config = dict(
    intermediate_size=1600,
    bias='none',
    tie_word_embeddings=False,
    lr_head=0.005,
    batch_tokens=65536,
    max_seq_len=1024,
)
MLP neurons of a small language model. Each row is named by its layer, matrix (gate and up: input weights; down: output weights) and neuron, and shows model dimensions 128-223. Each number is 128 + 24 x the weight over its row's rms, rounded and kept within 0 to 255. Numbers have three digits each. A neuron's up and down rows have the sign that makes its largest values positive.
After each neuron's rows, "fires in" lists the words (lower case) most often at its 100 highest values on Wikipedia text that the model never trained on.

L15.gate1057:167130123131160131136090092126118136117132118152113161145155096170105123120113128184160128108092079116161117154120105132127105126136119154177118114143109131121072145161152161147137134121109130125133146150132129162118154148176125090090111138126131123075130119111090155111139149095112148110
L15.up1057:133136153132120107074138152055113130114100147097139085143166155055119147104098096131134141134181184127130120091101129120155146098131134111092167154148137127105148148117109133130092155160119142111118117110143131143144125158127142137113120132146137126116107134152106094112117096136144112156
L15.down1057:107180137103169116121122088104124149173125118154107141104107126150067099117090115146117150150099118124145098157096104167148146137109136131184131151117114119161164154121140090093104145175126171115110148152147139149169123192117134153063091096079117151130134130127154159075131154143125110206
fires in: "to", "see", "would", "damage"

L6.gate506:162124144150158125107156078106124122116103114109115113092081155139127104119117207119130112085146117155102116114111135155117120174109154102162135163118115125121080129142143132123114096118147136099156087119181133131114118141166125114144128118093116172141135097125104146100110163095143109131
L6.up506:129114129138144081141175095079099114155112131104115126123132090166139123113102170118142107140161160127079111144090128143142157105092155060175117163165105170126108148112116128105147143131161137155158136119115137115135139154130119096133162077100078131144101133129118132148144123094136132130
L6.down506:133176112144135127137146118113132144132152161129152146145116138110164120118118136106118085144099101153066158128110103112104080133108114119105140130127139173129144102124143173095127115164117154160109128141160123109142081176129169139104153076108114115086123091162137147135121129140104051146
fires in: "those", "three", "four", "most", "ten", "two"

L15.gate1348:116145110097126123131163159132092137106149133082132107126139147135188104130123154101108100112118107169140132117114097150135129168151132153116093102126128121147096115108161153138136120136110125162113124130158130137180135131099131132166165088104120111094141105141122135123108154118151116149
L15.up1348:134117111173105092174082137102092171141143140173169136110133118122104132147142167120079079124155130161123139113093158106135146123130141132126145136124115134147135148118163124140138114153140109131152145162134130118143105134165103111111116120111162164133090132162146144152123074197115124080
L15.down1348:121153136124128139122132102144114138115092104123126143109081172135141094145149146121136129129111117113120122115129089112111125172124105120129137145132141146163096117101099139155155130120142131118155177115100098125131077110128165106099142081162135136091168130101122109143151117165147090193
fires in: "s", "two"

L6.gate1360:137179166111113138105172105134087105115125098091134133121132152145114097137103152121117115176121173120128132106129128145127112145162106121160111129108088123107143159164105185162127097151132114126108177155153147096119138112120121129109180103125140115118114128157115148169174137157131140164
L6.up1360:154146144096113137113171142140125125169124119104129152143088127155120085134151121136092108171103150125151149120154064120166162135122111106161113101128113121130163118101092128132164118186155137106110172191125134100108109153121185126088147128129178127148140077140124135147166135140148131132
L6.down1360:133173138113100135154147115116143136127146146149124094119134096152143149103122096141159106133141157141128116110142089080143137153114132136117119092140139154131088082063164107119159147126103138144180131167106148152116094166073172116100123159093188159145137111114103128123131144141130127140
fires in: "royal", "john", "civil", "municipal", "general"

L6.gate1267:164131132135171106127146108108107096130135126037131123099124129118166110134107168107162110136110123178101097138083164115106124155147124090128088133080098085085095141172136164150149163115088135138133109139140151163118150146167124123131139064091090127087093133157097151149149105114139128129
L6.up1267:169133139131148110113151095115130110160116120085126116104105122106169112144111174128141111124137109170130104127089139110099140137121155099112098113095087109101111113142135148150146161135089113128121106115111147162139106156148154131138152087039114124103112120155091157133125106099126118117
L6.down1267:149137089118139125145120120107133147139147135126180145132128096127142112099162126143130123105148084155106168121126117118133105124110147110068103130124124152136144103129143162112148111146095117145099143142127111121132086162141182162155156116088142137097132082138150155130127160119126035102
fires in: "two", "three", "six", "four", "eight", "five"

L2.gate1347:132164149155114139165118127149108098117141108114123112150151138091120147127113140127124121099105153075123131119123144140111141103153104072166131166085098106073095157150078142128130085090104114174117126154112129075112134088144121090131125132099103084108123150117117101119153118114163136138
L2.up1347:150146190143125174136112118153126108163141079132118116161138139103119129115113142122098107092100143081146137125153117141134156104126097058170141164083101138089111131148104128115142066093132108169103113122102144081117144112120129082123123156117163114124149144120131113131139132143168123137
L2.down1347:124084127086122153136135103170145148110087150149157140137122082107100123135142127126102126107142111119147122139156119140155129094114102114135118163110117114107123089090131109107104139143143129151137149146127116134142106138161165127110125123081130159135115136160163112138115153126152016113
fires in: "according", "romanian", "similar", "roman", "puerto", "billboard"

L6.gate1101:113126150142137117132143100145088129119146123098164130124168146125138136108127171141127134125139188100140097156081141116115132122136075108109100115107096125086125142121126148098126102082132088134149106135122095107152143118136131128134129094138120116122104175146118170148128065165101148121
L6.up1101:130144160131102158111147122161073143151145135095159138122116145137133112114130143144126141106139149118175130135117104102131148113128098152102077129115121114085127133119122105082133070067099075111160103162145108127166151102102166155150142127144149146121136128103112155118103101133112131105
L6.down1101:139178151121101159146134139167123157121144154122106166094128036124080142139130124167114135159157113155134153113141122110161109131141145137103132144110125126148151128077132127130115108131110136125149136145121125129127098143138198125145115133110133127155117118124143101065142102118139061150
fires in: "world", "national", "european", "romanian", "northern", "frisian"

L6.gate1289:146116136124143129113135115110106102052102129132111148118128115114106083140110100132149126142114129112160146118123143208164119152141168105134147099134114111128104141122148143115112155101151134126129117129172136120150119101152109085139136172095172092114113089141156124146118101093121150134
L6.up1289:130112108157113098101133138148130127126104126097126144091144122112155115091075143162152137105133127119140120127147097123113158128112071139118131120088140147157118099129127130113086133143126177119126156125148118045138097144146151111134135113112112122140103163152129105098104130122137139118
L6.down1289:141144141131136111123094118100117131149158142126144110129133136098158159088124125140128099131146160124118129119109094106135103108153101099121149134117107169144104088103113106107146081120163145127157179141116121146117120118124110122108121151128123111136144146111126078097134137104152155114
fires in: "to", "would", "general"

L2.gate835:106101155105144123147152142123091162066136122066130127131193145092105118159087125163083106128132154168162146121151132126146107152143092116167117141089093126120131103107100135093144122142147121142108123126131140087132134130155141099065142091133133105119117142113164171174169113092129135131
L2.up835:144167164157105113099193093142102150098151122091122121171117143137073121143108129142076104134136137122128127127147146190161116129140128141154129169141120124112113126148080138090096101145131115134176100114132125109139130167133140100116123117103150117139091130159121132103158147150172109112
L2.down835:106101111081139122169175129150104113088098171138122113122166111109099149117089124142095119166159154168118095145115131139172170143130100145133122145117124115126122082132104131123106096123144131156127099178122101112134131112155188113102103120093117112116076127134153124131144119155158133150
fires in: "serbian", "russian", "romanian", "german", "roman", "republican"

L6.gate766:150152147178113120122152116121124157073127127122147173110151154069143136107096158114157109149127173098114118091105145182115126134123089130114106118077122145087105169152097141153112103117116102140150117156129101133146167113142113129153132086165138125114135114117109153135141108142129121117
L6.up766:151112176127113160116161134137120172163109108122140174117097167082102118117132153131114121132144162069134153108114090141159143125154080151122086124102137150076125173111117120130118099104105089127116102193144116167151143140138127130159114130169173139152149099117097149127121136106157094113
L6.down766:142153164091106168128127121144142140138087138154131127125137088127101185171142141188102136171176138166133133131118101117139117122117125122151118122147151103155143104083130138068117107121144161154154110157159120134120070135186211117147125161105127132137136142149127091090118144101146077154
fires in: "world", "french", "british", "spanish", "finnish", "european"

L16.gate254:180124131145081160149131124128100095125162116133126154142206129157111119107110111137114123112123088105114121130141109147122109125158156113148122098130142121161111150162139153138078098106126163141116111103181132108141144161133142121082160095165158158155125138151106088176143137113090164148
L16.up254:156148094130147089130132108099126100153140124145069089156164108135134110126133104155134087111153130113113121122130110115122102144141137121142149127118161146131144136118125131127082129134156144116119129092131100134125134140128108117096130148119139156152146157147142178120170121189151143157
L16.down254:175109107116155168120159111146099150088145129130115122075107118157103137101104092105084139138141129091116104114113117113119148130167105129114131168092157140150138092161129153155117125134122074118119123131097113101097110146086098181130143110129166126129149140111135086161131118146108146146
fires in: "a", "to", "year", "would", "up", "signed"

L6.gate702:146151132130117106132125115072112071139136126094139140067170108118149077162101105141137096147130134126116078120089166121116131125162165069137136100108117156100119136184098169139159121082089104132108181106125092133141128123169152081096138130141121108072130150112126105112146111111083096168
L6.up702:201124117145121080113127165120111117129131122131093115103151133087152093125116111149125152101130145129130156133093108108118124106132114145101107113117106103107105135124100158139166136097152104145116138072136111134103123118160115118175127144110119153114166110123104088114131135127141109153
L6.down702:173082118147139116145121145105098145148164111123154128156128153131133139121118115143116155124113115120160118113110120145119121112131138128106092085153167117115141111125141122111125121113092127146105185122128115130090105112128121154143088155111122223089130113161122118142134155136145089103
fires in: "two", "chief", "four", "three", "carlson", "jain"

L6.gate828:130140113155137124153120101122148145113168119108136128094118106064130102139136170115132130137133155115089083105129168125128093098119092092128154153168147114135128130197192133146071107113147121136120126100099131136169132116137112095138138150105105106098122149119112091116134104162093119101
L6.up828:131149111119091160170128126108133138146155136120143114094130145116115152096133128093129152086128164100141115185110129155116106116134095129150125147137150110170108137132149084161090147166091122127119073134131120170126129165103113143117144133108110110168172130120148128166073125121114110136
L6.down828:191144132145125159098134117115134152171113095122112118097104145150101120074127112114153125116153138098130095118103096151140112140152138175147122134135169121150122139146134106115129136130088122117139123129139112136115120156153139102086124112120139125140156109136117155130110114142122093140
fires in: "high", "end", "positive", "low", "free"

L2.gate282:141088091138135123121134126107117129106135140126121124141126095097177119116095153166099152150139116118076144155174126146136114143120147109108113139125122108154097137135103113100126134145181148208135154101103158127089118163107117107137140135061103136143119102123157144105111123118172116142
L2.up282:117103136152151177126104145143076127126140133108111136105139114137094149114154138119116136173133104129128078125165126093084140126160128118117128123136120113140118147132121094168153167144085123170160127137176092159166147102139130141167124147071106136091130138115127088164109152093163122151
L2.down282:085155150156138153101134152140130148124111143119113178125091181089121090112108124121139127108133070135099093158112172144103136106126124089101110127150114105117098110155120119129111113127168142135143113109127139116104089127098097108148133096120099122095077113133140099136145105113190181171
fires in: "role", "use", "office", "post", "position", "status"

L2.gate160:116127122137129088114078116176123152122076128105121132101114113145109140135090124146114134130136124134158151197151157106126126113139102107115099125138119123128130143134134071164136111115101167130125083147133177122135139125132134111114129124135134134122111215150117144076125128105138122148
L2.up160:103164098172121171120130139097137166143105168104122135125128174108103068126118130116149142128140129104124119141113199104132122090144150118108153107157138164066151092127145123162111169058112168135111133082176152127101098119129135136159107160157117108139148083147139143100163088147132142163
L2.down160:155132145144172142173137144132137155153141146153171153154126141163126184138174121100119121117117131106108081126145108126130144132068111123103110133137160113126156113135126152087135122144125150137162141123113165101154103143159148118152170172142132156079164102104157103111136107115097108121
fires in: "well", "w", "e", "respectively", "same", "today"

L2.gate1353:160145132136122113125156123114116131125107140109139112140133063138153127120153113172129128160126140135120118137179162165139122164105113130110124154089129099131114113128096136144100096150168148120094127164109172090136122140155126146131149113115134121143147135130125142144130098129116083164
L2.up1353:105136121122118148116118158121136151096175113128140135138143119120135128094111142126139112109122132137151173103124130120114135142113132146103137169114111142083123145112080102129140072170146130088115123152136202121140103122136136126110124084138143098121128169071150154162134110121102116110
L2.down1353:141080112124132141112114142117139093122104099126152115111112123077104135144122127121137130146121103120073102135101090091102164125145099139111100112137151121124138141078121136137117115107153112116157140158116140143124133116148165134146133126138088105149169138148118119082152165090105182192
fires in: "out", "south", "north", "today"

L6.gate623:131144151142155109141112109100090135101114144095133132137126166125127149136067101110166180119094136149114108099124103110135155068090159133139140108139123102162121169163141153152096119099119092093137103166104143107139132138097120107175120116122110148098162125100122117074121099145142119116
L6.up623:101124134107121149127110121139129096140125157191136152155118146121140152161130110095067136135133129139134137096107095124121144118113144099127098092126117113144153130148146117105060136088158158143102106128108157117140113096118141121121142156090124146170109145118106072144152150127107130099
L6.down623:092110156096102140131107118123147141152072139128126107118114118142119136114150103141161133090116116068105123167112145120139098171140134108129121118165127120124164063122122147127144123144162123109090145111151120148159159145134158185155139125118155121097123098145110164156115112123133181113
fires in: "as", "for", "in", "on", "with"

L6.gate926:131124120156161122134138111130157146172150134123133133159160127119148109134115152108154121119110168103133145156129094140134161130162102123147118070134130150129149115110133122122131172130085149122128154144128126103167120125123142115151138121174122129132139167119151113153170100106094133083
L6.up926:117131135145128058104105142152112106156125125095074130127071146148136144140120162147168119173087137144143165103092123139129163138132114102115091122150131143117127151151117118126124145131110136140169150127130092134115162176140132117114167123137078098131130139146144119156133112107160137142
L6.down926:112112165110091109133142100143111071131114127103136126125130130121090140070130129126139124128143159142129097098121140113170124143141138137120109155101139123148129105128139109094151124150168118131135126175113144116121125120109085115082140120140156129172117106110140150111135120139126082116
fires in: "and", "of", "fernández", "s"

L6.gate738:091158125092108099127133128105118111132146132173105118090121108117160121125118109151126145140128145130106135059163122136104142143128154176162102147155120106100118135193089154105095146125134128173105140151122133140124154155096087119144147122146126126149141148143161126113088150125102139136
L6.up738:122148142141118104132126107115142104122158136169156077092138101139107158139123144103149116128149130130142119169113112161090106094156154157135095137122149142134168114195090158141148100125155117107093168136121100178122101113139152141118123120099163110150120106158127146098155099141160137136
L6.down738:154123134113096151091092188189142122139086132176133139109152151096135111107115126158158143123157136133110125115109169142094132147135130194192087118132163108117156129112117109094147146150122158133114148135132133142118102163083112113122181158157160099145135144174164125124149097090116105081
fires in: "more", "all", "valga", "often"

L15.gate487:134116153126098118161139127134122151097149093125167142130118178114155083101141188149141137143133156171122093115122167115103117113157097142114125124141164132104111102131121127125189105119107129158138160140123149147130108102129142094162102104147084125150158175144148141122158136155098152123
L15.up487:127121152121118124134116128158120107107121144191122140128121140127106113112114120147135099165177136115116138150178152156097086107148101127156110109146106113168138144138128194084130115113155114188108123139133155171114121096123142135157135096121122129119144118074170173126119147109151129113
L15.down487:091120121123086123153110111165119124116094133175122133143123165177165153122142128162134152112146137147152107129175143134106144116108151094137163135128121135112086105143151119091140093129099139102169101131100135142110119118116139157163142096159078111125173139123118140133123151141150206134
fires in: "of", "following", "one", "first", "second"

L6.gate936:129118137134145126133130118130118139070104138058110133118153124144145132130158121115145083167094119135105140180093125101133111150146078095122150071121107130068127121146109089101149136111098082159143115153144074141108128146136114095169147113109117138117072194112106153122134123113129117127
L6.up936:152154133138174170148126139126148142105153128112126138116174121097085130174117147121136163135090159093126092133120185150104140120149160099146154099101099137146133127161131123133117157066114166085118142084118158135127115100143134140071129141127126121125107093106075169155091151142127141129
L6.down936:135128150139151111112120133068136152109091130109123188094144110095086166103169125117099128132119145133141146167162119085107088139142108114153127064111103130123128142141091125116153154132134130123178124148117115124125130162164100125161115118120178111157124123116162170134172120088106094143
fires in: "south", "north", "west", "northampton"

L15.gate1231:103135139107100091105155118150115145092131106097115129156131166144121092128126134132146150149133145136120123127094134155152111097168098103079086135160138151105132158120138188134127115121149126203118156143123161196118128087177108159109102140110111136124146132132136192153139169176130141139
L15.up1231:142174136091110187117132108118163172114113106170132146161119156165126137115144090126129101128139125135106154111128138159125122192085124100177113107121125137123059133128125095129158129122146088135169100172136141098162147128106128117175107109117127083138148086077111101111093136118126118121
L15.down1231:107116096129104116122112151130108093117158136146149124151123127146149137083107114160144142167115172142057134123115125151123155076136114138097138104122145145098130146121124130140154121130151121105136152101149134164104141137136115111110156116132130141075108106132079193149137161099142110119
fires in: "in", "of", "to", "first", "from", "the"

L6.gate1058:139153148138101122131112079096120152098136099086127116119191109098104130132140160126125130135128139101156135141110197107125106107174107111130147069137126134099100136129117142151144130098120077145111115130114143126103141101130134095096110080112130123084082132137092185106146124148140134120
L6.up1058:128148153126106135149113071129134166127131098094139124110166138101086110130163135135111111139124128096180125146167165129134125119170145091131141100155110110109129146141109119119153125099107063137107116119070142135116142097137151121101131090117185118096097133143099171128160138128124137114
L6.down1058:131127137119106136145117118099155139130104112117132170130126081102096160071133106138105133141146119121143156131153112109156105132124144117127143098112109146127111110141119122079164141125144126128173132127119134134143139160158145118111147096085166115138121118137112149110163143110118028141
fires in: "south", "united", "north", "northampton"

L2.gate885:127104155135141130182121115112139121103123148137118099082152111108127099163125122119136142096141125093135125114109152121153138138146088106133149114100154122084115120139139138147110167095121179095125137135142124139079118109143100136137112142163137096120131149110127074143107114145130146125
L2.up885:128116169125127143144099111135154122128141095102108109103147120123117081131144142104149145115155110120160129133149150127138132155132108090188154146092155097069115133144139156123111120077152188128127135155175112128093087113134127119143114119153129105090180131118126065156123115153101129146
L2.down885:112157144152094135150117129151130141143071174156115140104109085136126105141136119147087169139111115150147124106143160122131096139103143134175141153126144141127082111083116134107165087105129156144128145098158133151105105122133117110143125148147128104125131104115107117122105121126157045110
fires in: "war", "battle", "escape", "fight", "troops"

L6.gate438:148143152099150110128156113097114114105146122073117131096146143116125068126122170104185118138116128174086094138089165116097137131135144111135081120095106106087099141187145171141134154108111126127108105121124162139124138125165131136140134075085109124102068130140099154167149113125134120128
L6.up438:155132163112125116097133089109128136124118133077118136117103124125145079130104179139134096132155101188118116114095119126107140154123158107117106118111098114102110133112106140163164168131119107140124073111088164157150126143160149125153136075074127125117108116146106166114119130103128104099
L6.down438:171130097125122118151108119123136138148151128123164125144126094123139130096144126138122116097141088169103161128123112126128103139115138101066113131128115152149137104122128165101165117148094099144113130139113109126127093168144169152149158105090134140110136085142155151121115167126127066103
fires in: "two", "three", "tenleytown"

L6.gate636:149096120164112121170109156145161122086082130089096121114123130128142172129154108126176144195147124105140151135098135131155112110158123176136111109104113110147131154127141123155188167123131141119136148117140164110055166116092096114110135156112102071154134149072140126180135118099115125182
L6.up636:116136120115075128141142138146151126092092135167096117111125145157124154116089100133096146152111137140150164106141087113138124111092128194157128129146083135138153143145125104119173138121113122132123138115158115083110138117134177134137152162090077099126148130103090112126093145112161113161
L6.down636:099152109101147131118144106133130177106171136177106153163122136121119133132126134132113110142117124144116140108154109121105141113122156140132133110149122152109079164139143147160112125187143130101145152102149115081131109180129183141131109098097124100106118094081133113072151147146124066153
fires in: "work", "died", "model", "planned", "sold", "proposed"

L15.gate471:151157139132063109139136100141124122121099145138099114139118161145128150069183119155160144127145136121146114131128142142113116129137099110145148113099119120107130207133140154130074174161132140154144143118171069135153100094105100122152127156124131136119147109130118153081123107176097138141
L15.up471:139144125118140143146129146134132070107111134127125142121120127127113121146109115141121139104117100117145118096107152117126140127100102142152153120107169123119135125114096163160092094117162170105154164159124089112108131150141126118111108113133061131154166114193109159186114077127149124150
L15.down471:108166100106086163090118087174148129119077118154110096113085130137127131097098128122113102107117120119126146097160095105141163165109102130103126099142115147144091116139152121099118102119150102103111086125115122104112097113112102116091120142094111161149123168141125096131119119131162082114
fires in: "from", "for", "to", "of", "through"

L2.gate916:068122150134136142105160163229114158141128149110126104136147158099116094124106107122136101129116125144139159160177167049102128107125129129134096121111142125140131147120129096127144122180143146110149161113152130110106119136144123135129147116118116134110087112100185137179124124106134132111
L2.up916:090147161111124146109118137150144132095105109127144155111130160113112129097101141124126178089155131164076165197140125049105127172121131103128122130163120064110139153123096133110123125134118084136118111127153083152086135136117120138120092131148147120124130124129150109128127134122139146148
L2.down916:132128120110141133055128138130116137142126131129098107128162113162142124131106118180104128129149113134121149153149105108134132105118147111099120140139116148135137140144102164133109092091111120132136137151160100144105105140152135138145101109097096149128129121166095104145118154174127078121
fires in: "said", "such", "near", "title", "fivb", "famous"

L6.gate522:122121134106129138173109106111102132135154095146127108153151132087128179154144160138090109149121190080124151158147157090138111157165146118146158122149136164116100141103121160149164118141131105104158115118136139150128159110134122095136131116139147136107092129135133099183148065118136121124
L6.up522:132139127082084111119151158141160114095134096130092143146123107122123171104156112130114116130117160133110139212143164117155154113117118102172137079161102121133122160087119121121180123163146118144116129079141126176100131121165146093117116098154108128111131106144160163106169151094159139151
L6.down522:135162151090110132159114150095162155112145084151092117133154110128133139095109114121111107107096129100113130168123131136130141117087126137151100100115096126143111114079103086124162112124119131152128115107131105150110158124154111095107138123158129140136124105128131149137164134107130096140
fires in: "republican", "south", "governor", "north", "west", "northeast"

L6.gate563:176145159156113155150108153113144099102147119107093125161177160105124095114118140116136165124091113140110107135134118160126124095160127136152123085087107140125109122113153184119099113120118156153131153142139129098127080137106089086194199140129113170155113135118089078159102098151149126152
L6.up563:138139137125066091123165172159102163084142160146085110154128141112127147153114112134114128096149176155152130065100127098102129125110125101153147124147117103128132149123136146118139126121128064141125148121092174155144116105121125148132139126104161147112153084121166178110145138110138146155
L6.down563:115143117110142168083121148161152154103060099131097144121121125163158121111131128118130124144157139107149131119134132152097165147114139109112117120110123110118144106107117160134114099118183087128085138068104103132160142109175151176135095150176142142100148077097151099128124148161121113158
fires in: "as", "with", "including", "on"

L2.gate1059:108124117130117134150158143079127133110162139128123138128143089161115125049193190108113152139126140133080139110103148131163126126135104140110084086138095158102123087163144125109148151141179159105119080164129102109114144120176126107145158142108142107125083173126134106151139024077107098112
L2.up1059:147131130146148166130172164088120169126187112157132152119114162112072142093135134132132126059135113102143064073107132151156131143108118177119115154127167100134118132127171105107136117107113107130124127050163129149139125141131094148158142131118084150109123148170108112133157145155131127099
L2.down1059:155118125147136123131168156162147105150111105156099116132132113126155165128129117094123143147155134140077118116141059151182142149109118142128168114148105156179151129089132089071115134138120134090095124154123122140137119132136089141116113159121173144074164115095163139120141138130094111117
fires in: "high", "third", "highest", "fourth", "low"

L2.gate645:084136154123139118141127104154133168119161155105119140136117118147121133142108124141136132146123130110134137152140149087137113139137115098151116140129112119081133107128145107101092113083140130156103101107111122116150140168133105138126133113185165136140096152090137120083153124105110146158
L2.up645:088121101105135120159139143151138163134117148116131137152102075137118098145102136132138165113114155130113124121169105114126157159137119136120117106137149139071131115119166118126160143102092117160114113100148127132109141149164127132139154161132104135136133126125152112143135072110133140134
L2.down645:121107139105111134168076150145122186140131133105133083138099142185129135108128130116124120102101120130146145160111077137156101129128144123119125107108120113132138125082161107104127138102146117116063137123144109129085106166072105140140109131114136145142142084137129106136161134161131041017
fires in: "same", "well", "much", "memphis"

L6.gate1064:142113109150125152147127135068116131156147144111123144146142176171109126120108105113125089100116127143123130123140161155113106090133117094092137104109125113174131152118073156174116116103116129142105139140158136116131089135122098079093114127169158157136094131114137134117111132122146140137
L6.up1064:177135141160137124101108193094073125161095146129110155084141136125157101086147138086141130151146123117137089129138153162141082084113170134127094076086133114150149123095125142132093155121132159096075156148157078124101110144121165095120121141118123147160153125138111097070118138068124123167
L6.down1064:173114135134099113160098089125090137133091161164161173061150097060109120139140128119121129123134150093169138105113075103119120128118140110107140128128091140123158134163134165173135133135129171141156131093109127143132102119115168147181139159177158137135151157139120111141113167160149091116
fires in: "high", "general", "order", "stone", "second"

L6.gate1252:123127138177133101145111115107130155093114134071143133131134147121142135136125137047129123148138160114136162170124159097099158108111097111128118103038122130125134115097136160111107169117142195130137110165117140107151108104165122102168103153079120171154099134116150130163129112118116115128
L6.up1252:137134169122086136104103142145110161171166116108102142120131176115113129108141121131136158166147180110137144140135096131118200091104154105088090152113114181127141153113153096064107137107149136161115137097117103139180119119149155135137109112095087154162172139097118109138108147128157140127
L6.down1252:102145130145124168132130146109070147162168096148164139139142172093083136094131109140137123157136143141111094186091141148133134112157144138119079152123129154110127144101157093105131119121152117143154121095118081144131151142125076091078125121120122106131155115141118160111120142120115101169
fires in: "and"

L6.gate831:088123145086128161139122174131113116177147137130154098133132133156139113124097152133085136182171131138181099126102117143135143153125166138109127118128133144154141171109126130143159149119127135205145117196114143169134124163145115106157097132205101167121098125145134135159151138136118126159
L6.up831:148132124107083086137104140118126083147127089129107139098145107133185137113141156119150151135103128118136172125118154127109125157114148116143157100089133131131107134131131141094155119098111125111112110122136169111086134145143133114140098137121121114102149201150107100103089104159138137122
L6.down831:139155116130136119167159069147136125150107120147119150174117085162130145140178109109103146102110129130152162113115160159101137135111197083119104126133111161096137110088105119127142114110129134163121111140135131098127125168131127098094119129091132141150132122118117103133093126116164187163
fires in: "s", "ajax", "fivb"

L15.gate935:091178103123114154144135076101120149145125134122132134183142164087126148134087114115113106138129116141136161143130119129095105085152120166169135130124119105155079135136146111170109114167138126110134147097149136133145111087104126133142162107155090116163125119097123097126143095127110146165
L15.up935:143139134148090119101111083110144117120118134140123142151118212119141070107097115095158122189135149149118144159116121126129171103156103182149127104141134098081108182128169103125116133096154120121140156137137170146186100102133176114126167079107149099150146112160114134109126148118116114163
L15.down935:141107093131145150144099150103109112140095116159165102120134130118092129087099123091142164082099120134163125127123081109176125125150127115149122126144121075138122120134141126086115123131111090147091126117113147133162097135138118127133153135139102086111145100064115100107124102126158115111
fires in: "the", "of", "nominated", "with", "s", "for"

L2.gate1401:129105165116145107182112131132086154092136112084124133157181135108106117154110128128086115136113168148169116108154168143141141139133118110171110149077103132141149119152120140099132102094149122152121110110103149101138137124164132141119128122113159129103138133121132138152154120127162142129
L2.up1401:140133145142124111124124121137103160128129120100127139137151120096072111150117191132079116117129144127123124154091148184131134119173093085131160144139100125113150136122074151152123101148140143175123108104109094111163122131129127079111112126112144118129100134132178087127164113143157089113
L2.down1401:143123130111140134192161152167128134085115159123113131114150115110094144127127120165101117156134159162130097145122170158133153147131110127149129155086124121130125111092107136110091105110150142149125110140132107128132130122142183136113120126118143123120112125134163135143135156132147155131
fires in: "serbian", "russian", "romanian", "german", "roman", "constantine"

L2.gate100:140122151128120123124086112132155129109134106119127143054140156149091146116128146173148105171093151111110140165148141129117097161143136141146114123077099123133139169187085161096143149146140109135150140112155127105101114124125110073098130128171080105133141108118114139101170167123118120128
L2.up100:120108134119142140116145121145187107128125100102166105118091117156134107115143114138148153128083142126128134149150141118141125156177136129128143118101136164143124156124122157124155152129136092157133109137149141152092117084115157093112110144095085171114140116144138135182137159101144138160
L2.down100:142118161112111142099107096156150167161097080102129140141136140132122137128156100177142115072143122161166107113119101097142087146102116125111147119116086125137155159110104129101152114141131156095103120161117151115111117140133134133153095114133144169158168116151123134156137133134151015100
fires in: "20", "delivered", "20th"

L16.gate106:137149105128125177154137120125114161075106107163090136141142176105144131097103109131122120117119107118149105069104121085143123143145079116129128126148114136169118147112081127144107092131107097120143145105100149108164115126103120128126124140118117134099104133142184142090157128135115136149
L16.up106:136124138120149114136186160119139107105115126151119117101122116154130164135108078162148169143143136142127091129113149188151110142112124100122093144159121118124155159155115089148121127099086140137146161150125117163125165154088077116158137136150107129084141119123078136136147150133138142142
L16.down106:156153151155122092097117111105127167107092108173126136117100108101119140084107177112133100135139104136149125090114106113124128151128124102122118109122121101160094099080103115172124128114094133117173121131106111127157102103141139130152106133112121107130117087149139126076186109132196122155
fires in: "from", "for", "he", "and", "spent"

L6.gate101:151127140117092159102074172125103050114128125103114134154122147130155069143103135085133119118106137153141157131169130145160150109131145119068108095106136114160116133093171184147127127094136127140117155177101193115137155078123113110152108156149118154108114143119136110138065122102104163156
L6.up101:167117124125125120137092115142089124135073113153098139135092086124121129160118138156105122160129133124120098127075139119121088106121101104103122138171137113155124141153108130114094107146107098107127100131148090155115112118100157117153071146072147115125079153137143109139143145148114107126
L6.down101:105135095088129148185148141127135151081082143148086160145078113169101110116139109151137120140124081077082130147130117154130143126155157106137134142176118119165141156130106103131143084096101096117128140155151090119122153094119097123120133131139110107107156115138145104146112088089126190140
fires in: "born", "death", "jump", "position", "murder", "office"